config.yaml
num_key_value_heads: 1
intermediate_size: 384
norm_place: "pre"
norm_eps: 1e-05
qk_norm: true
init_std_up: 0.0305
optimizer: "adamw"
beta2: 0.99
weight_decay: 0.082
warmup_steps: 206
schedule: "wsd"
decay_shape: "linear"
MLP neurons of a small language model. Each row is named by its layer, matrix (gate and up: input weights) and neuron, and shows model dimensions 0-191. Each number is 500 + 25 x the weight over its row's rms, rounded and kept within 0 to 999. Numbers have three digits each. A neuron's up and down rows have the sign that makes its largest values positive.
Before each neuron's rows, "fires on" lists the tokens most often at its 100 highest values on Wikipedia text that the model never trained on; "fires after" lists the tokens most often just before its 100 highest values on Wikipedia text that the model never trained on. A number after a token or word is its count.

fires on: "ro" 21, "ell" 13, " be" 9, "id" 8, "unn" 6, " turn" 6
fires after: "ail" 13, " s" 10, " r" 8, " R" 7, " d" 6, " l" 6
L12.gate253:434512467527493496486475435486447503495467513448503561521464481502527490517516498496513474474513498489466493520505487500496457492484472520473495548498540515485508496490523487499496497518499508516510517464483539486464515551537477490475503479527480469488484526505519516512502517521477484475487507478477415454446515505503487526507522501466495515505500511500498464502464517499509498470491481499496486487471483531488465502461525488500503508490506566518445486547522496505465515521479520493484476497502491504517463486495494511526482471541506477519483516480488525479449458588489524530
L12.up253:476482498451499527505481507473509484509523531532505515539545509527513572510524487505496495502466471478475527517497509497495486509499508582489487484478536473459513517532487558458484517550536498484536505462520486513544492474495506527490499519460492493487494498487514477501452485496528499468477449519483471518525469458485522481530528501488526512507526484519525511493539509428465529514519488441502476525495514484477512496464544507481474526512474496502474469510449502493457532513500502490533483510457509533498496520526527479512469515531493487513491495466544466509527530490495509481

fires on: "–" 39, "." 11, " +" 10, "2" 9, ": " 6, " | " 4
fires after: "0" 21, " |" 11, "1" 10, "^{" 6, "25" 4, "2" 4
L13.gate2:514460525522535492518461477472478523508501477517542518498543514499521488515492509516492490487495497485538541483500494494514448513508479519538517463485515535522528513493491478493490486518485543542496513451485537525543491489510527514490500520497491497538559541503522536521481506488505491558500524485466507470449471492469486525537489491519528461461493491532452452504490527506474483525496510569470544517495513478466505487527498484480546468440493499479500502523508520508504492507467472488475527569452500484530517491499528489528553472491498510476501496482525538468484487494502512515
L13.up2:497449482457486485513476494500472500494481482510473528529512483458504473478461532506498476542499507481522488469497479534474459525527477507467505539454477478484502501471503484487470459524543523508483505472479502518475515507530558497491490460526482489478531496490534498537493485504495489549519544473533484477480459531466522512503534493564498511460468496523463498507560511462501520529492509501499505492503504511472526481523568496519481473463500517492449504545518514509517470508458544471533490533466504472510517506495496452518490533466518487482514472487512521479471509481531501536

fires on: " to" 19, "t" 15, " " 12, "ut" 7, "E" 6, "ch" 6
fires after: " le" 16, "\n" 11, " s" 10, " c" 6, " t" 5, " sc" 4
L12.gate74:493470512501477524429482524508497481533453516498553465497507484449489479524528503495518520503512448461473530493493514507493469532521518485492458510470509503500483483458488452546493471463479515507492510474515479485497506533516498539479487564515470462495501490480495478507497498492518481484511518482516514474491495500508472511489516438538496484505480555490553460525459534474482515504462541521502483493519506496467508490460483512527509486502551493519517484479508432520489505504439497505517502495480522454531482510541495464501501533506442502493472500465546470525513502494502506471
L12.up74:512498534517486481505523537512462519516500539505507470506482491490460514480465436469485513461475512485480508516518529522496469527513491478538488469468492544490544492463504506534511453501475473479509544488544486474528543482468485488508458517536499525490487483493523476466500500487538475497501539492466525485489486469524493480490527440477464499526530525536501501522481530477500521471494509496511528507520505481531486490428541483499505473502551516533490483535451472529494492512485474468535504498504536498469503475555505486501498529482498528469469472464513461508536522481473514462

fires on: "2" 27, "O" 11, "P" 11, " are" 9, "1" 8, " intro" 8
fires after: "\n\n" 23, " " 23, " there" 10, "\n" 8, " There" 5, " (" 5
L5.gate121:475462528523503500493498494497509497526529525495519461502500481514492502490543508515515461562490424547491508503490551457503538536500542480468506494532517508507467541463508464478529494464535473541540525491512530479488524460498521481505502521506465479514526539496487508489522530493498505507452517448490480541499484498507519521480538517443521498477497524467512480521491493509507511518507523490487512462463461457482478512523480467511499483509538469527502496484510484511479477494484492527471518508448535521538465516500532517539500471536501483467489520527543471485484500520479553515
L5.up121:528474518516524551517528455525489531468509495483497512537457482454499471503518534483520470515536508481431536434500466499493540500504509470479488543511489540485476470474502498451505497525488503518500466499476565470486504486545493502507511465488520534482486515541511483502454450487479516489525513500476486503518499482498521480475540517472491505537510505508507506493505481522486491547490494510495482498512545502512460475510421485515500533546496491528506442546469489504489508499492501467476486486467510474467467488537481501532508491500489517490457479496512475461502491509521496546

fires on: "ab" 23, "ro" 22, "y" 19, "che" 6, "ook" 5
fires after: "ail" 17, " l" 16, "L" 16, " L" 15, " Or" 6, "-" 6
L9.gate214:511488483494494501516469477503493521538509514482474494487525515499477535512472486512499488527513509517462496491592475476494513541476503467479490491466497512499511502479515490543556550484485492476522482478510537508539502546495482467477527470512476474483470549500524537488503497510488448506536459491493492484470473503493475589467535500454507486517468520489509475470500507484461510516494516519494510525505500496490482527509402523475474482486495488494504506499512509561523504539496525515491473506529539475521534465488480499497540511497476511551500495504517513483500503558510481482
L9.up214:455501497481559496497469479508461476516524492462475511483551521489488492487479494494480457500521530517473502479538520506467456498504540486471480519439465488466553493489479470507486526511489510509505510491451529548469509552498487472508523530511476467451549488533529504520494490499472513515517541498492474501524505520551508507500544477509547446499488506498503518500491480444513469497533509506493489504510502525491499483490488540457527545484467456468481439499491483504457480533493527480454478491495466499515479478489482498510527501509468464503532496456501513493487481487530486505

fires on: "m" 20, "ro" 9, "d" 8, "id" 8, "yn" 8, " did" 7
fires after: "-" 21, " d" 9, " \"" 8, " R" 6, " f" 6, " w" 4
L9.gate259:484446495513506469484524511488449505498527506466504531505514516506507505496473505487522478493509494506434467445501455500484516461461516497483508491491522487507481503511479507502508444498512494509542515489516525488508494481487449516493491491502508493465511496487470517483514518473513491520500463502517486473467510496500511564489468480516461493501527478477531481499478538495481555477509530505459482507537498511533479459489527455503468496545515513525491487514480506485447542502479493506478458489494515532507490484426488506485486454592461523498480514439484522511484502542476541529
L9.up259:508502474531572489484502513508497470498500506486478520499442494550461544474510516504499485474539533519498489463529535470411542526507515539520526506455504482511495524511526514492534518479481546490449474529477524513495465484509513494474472498493489495450500494466468523508492493537482541470550478516494507516518527548487490504463469488508523518543521465550523503521479518494506484500475503530502487491489479551490507500506489485474517522477480514493464505516510549493511540535492480496483529526508505563506467507539492510539510510501514488498506523469487510522494508508551526522

fires on: "1" 23, "| " 17, "2" 13, " are" 10, " With" 7
fires after: "\n" 23, "| " 22, "." 6, " there" 6, " There" 6
L5.gate309:518503525510505500478528502455473493502460502496540525509524436466447512491472479504506497515495517512503523568483469492520495511529501434472487521485470520505466538509523500497496471473489475518460522500478474516497499570511487498503479539514497471494490523515460492559494505470459540553501472510459506498496518513504521491506567508503496516458507490464516466499543552540529505501515523509518488505497528487495500457478536453461466500495469511486511560499538519497459471550508505481515501506506525493524490514511503503510462528514472544465509508495491496517528489483477494504
L5.up309:508504479514519554503518484492472474514478480522524512522500500526468499496524521487490494513521517546481524540495507485494483527509449436464526479493517518489496523486514533470505487491507537542485525491473452514488514498516491457470528449551478519513498528543512504474514455496494531445499507504512526491507492484458494474512530508522523520514481488543443483487497511525505554497518511450477496520480500466503525487550553537478526483550525490488491539550487532501473488496516490517556466500493532528493515465504507534502435500488507510502509474505490474513473545498475529496

fires on: "\n\n" 58, " time" 20, " position" 4
fires after: "." 52, " the" 17, " its" 4
L7.gate13:529463503513515484479507465504509489518462528536464510500481512509498477494502509493503512486522472491486508514492494502455546495462521506526442486494528541496522432501522489518505522460527473475494502453495519474481459427490469523494506463516451514527529506484479518505481468490516502543491473516512519517511469530500504481527490505483505421512489452492490497520485502547463480527500512476474482481532486489454461490452500490466458479500513452432551510468495474513485470497488483515512500553471482538511515517489515501505534499480497518477507443481492491514505506518501502469
L7.up13:489514495512518520487547524485479489505492518519502485481502487496498530522503516498522486484505464495487521548500479431527517472472495540471499424531517471490504504459514471482504493483479498537522560488505496526493553529468464523507499517545494505482478485518527482430491492460495478542505498529491471534440491471502503499501471518491550504488442489538472511493522470517504527494506521494510459477475505530504478481480558524538509496494524493494496545480492499484466507452529479504507527452488451480470500491515486507564527475510505497510479513536488493508512458521521492518

fires on: " series" 12, " album" 11, " play" 11, " the" 10, " program" 9, " song" 8
fires after: " the" 16, " The" 12, "The" 9, " of the" 8, ", the" 5, "." 5
L6.gate42:494478509501505475487520509477524519526498456540519487489488446538487462502464495507483523483490509536493492492528527473495497494473503517524496436490476528485510495461520482510474510522460511491500503495544493492466510479501484520530488492507471528507496482451557469520496529529489460471497479500475514564477501512515529489506495514494497489490500456567508495501510461489516503466515541480475468487513493543528506485479528507490478415519507478495496504459504517477517517533482458560513502486471509501507513533522534507568501498502490509516420538462523482521525493527496465490
L6.up42:461504495546534499503538486525523530529496521485516435477494520551535460529558499493546520500479465541525516522521530460522537506507512522518495444517559498515526509466517512500546526493513513501491509519479526498520492463461517505534501559509529535489495489489500505456478543488496480479498461509516501486441480472544442511510498487494487515494508520492524495518507491520502486499487527516483517504469531497505478506496457506492494483500430481497486493506499494532509516497548480537500477509511479528490441494534527508529537442507506538491498492518547497511496481525502507511

fires on: "2" 38, "1" 22, " Country" 6, "26" 5, "ang" 4
fires after: "| " 44, "\n" 23, "-" 11, " " 6, " W" 4
L8.gate288:489480447559475565505530517485494482517517490487517494524503464477462467534471500493523490510480519532537453473523507459510502543477510493488535501504482541485475527479487468478531501502500474494528498486524516460478521540492485499482515488501453506483482550480510484474536495499507526505462451470477484491491518515505527520495582493483517490475490500486524453514519524511520475532468476543486555531462508519498505489472499507504492537511498485494491523537519521484479513530503490492515497495486566499498492514510469526545494508521513510506505529526565521542469506506493558534
L8.up288:502452526495520484505511506487478527497486548500462516503478490512511463485504491503470466472518538503518509495530469498489467514507478497525480511504526514438470516478542491511477490513530494504466497532473498498510494522446508523515506459527468512481539522500478492477484522483486513467533512514502552466434477560490520544462485509516516492478509508491513498497473527503506508491484484435511508550503501484497506514547525493455498470507477505500580524528502480494520528509515472450541462478515514494528524509540505504523482495536480560457539475505469503507470465541497500518

fires on: "-" 30, "\n\n" 24, "00" 8, "ity" 7, " Total" 6, "q" 4
fires after: "\n" 28, "2" 7, " •" 6, "ens" 5, ":" 5
L3.gate177:511482519497473513511483478505500444508518493507547514476526523525504528473490466511539487543519452526490562543473523530471468508509514476507480463503496583505443534496494466490530519495482488522449449515478470505510515505511474473492501489547492486529524508492489498465535468519484518505456532492482545486479463524485512538477469473533516483477460523485491492481496511479475477533511513521473507490507471536462495464510523530487505462498505469486491489548510541504517515515515508501463540480465447472510506488536487484486491510496513502477490470516472513510509489516460548481
L3.up177:544511435451508505494513488462475501506493490526506482517477538465482493478497469504508497526499488519518455464524502563496481514518492514505486497480497460490529491500536501509538521462489467495486523504490517475451502471460472468504503582461481478475452499467481474500502517511486494456509467533475509546550512499521492501504509522476517488495441495458523475484531559472483484505532551469481497500463481493517489508517472471500473493493512471494473487521475499500511444472491491517472490499519483472503509515483490529506484482511486470486493547541514471470517516484438499529

fires on: "A" 50, " As" 14, " Col" 10, " Is" 7, " Y" 5
fires after: "\n\n" 30, "." 10, " (" 7, " the" 7, "\n" 7, " of" 6
L5.gate201:482505504488483480456522519521522481506481521503476460509558487515572479487495473505518522470531487527472511457526496473479492490478513504505463491508520528499451526493507557514516517478548492503503512506500504482478505484486519521514522492529474466494519522440491514525490469511480449517498488465472471526509514482523507488518525524493537497486442480516513459505497520519468456486485513514500508527476485512447446520491452514445552494474483511471532483520482478503468523493515519520484531536487475481530482546498526530506520505527470539523474505501544480501552470541505468493
L5.up201:510544492514471482493521525558496486498483493481520417532491518525533486503524540505494497462490542499450543520491470467518527511499483521453478480511516563513494480548532514496465486472485494512481508475509519460460506483489457521539511481459508518470525488482517485514493518525479535498490548487487479501491501482489521448463523530510564488470478502502523506537527493513477463499484449527500515494531469464504476500502525492497502494515503509492518481500478476522510521527534451549521486558479518542495511500495485495505506488482519518493492511455485464465526479490540480506

fires on: " as" 13, "h" 12, "ic" 11, "y" 8, "om" 7, "or" 6
fires after: " h" 38, " H" 8, " G" 7, " pol" 6, "W" 5, " w" 5
L11.gate148:507506495515496490459489503496484524546491487457459493469517494537534450525507492477506530520470498532511463486518507486491514487459537513491499476511546493517467531517485458484546565491476485488492448480496541473507490481485537524480480478540476473492519480506491490491503497451506503531435479534479474504532517485508447498491471479443516503508507478495532501517488524484460471487504538466472490496505471478524489520519497479508543523491532498463532542492455458532464521496480528492466489535497488503458482471462502534528492475485475537500513506485509490526477539487478546504
L11.up148:524495483506495523488462456507572502472498493495519463454508514521523500502498558493490500474515528505503472520505504507443490465476531493498485526452484509488496493487529524527514513486445503513439523509518508510525473448513490512488495538499530485453540513474478479497500517491464484527516508493525458476514516539460539485470493460518504498486507509483494489499455507493482466497476493510477482445524493470536483503456568483471524516477499535498529483487499495471502542484452494492479505527495530522507517482505569482514462499495495499503451492512563505467519497523489526465

fires on: "-" 52, "." 16, " city" 4, " town" 4
fires after: "\n" 45, "2" 5
L3.gate55:479528514475488485471501481485451540512473519502515527477462553498492454463458496510512513541481466513481520528506524503539476501482514479503510509489486535484451494485490512482573446467472469500558513487472471549477513528471452534486489498487437520499458509522506479502536462507493499519481531473475487510533499520481498510527463486487491514493505528482518494507542525508494508517507521477505502492492519479524508453505497488503516493461515534506472539502500470475453483466459514480477501485513435460519540504538494488456471503487479515497531513490477477521537479503464513515
L3.up55:522538505492503478521489526450485483504502510520552527531480432490446472512481503509516487518501498484515511476508508515499494531518494534487503494525517490499522557477543476493515533481497451543516504524462484507483521482457501473498539523523480509493520516450515524527541470503518522517482468474484516546511486504469529506473504510484502504479500549536501490447527464525502549503514504420485518507500525521515524495512495481472442506494490480456495478504482517500524475467499504499472568487475484486549496514518505510544502498557485526470554526497508471487511501495478511473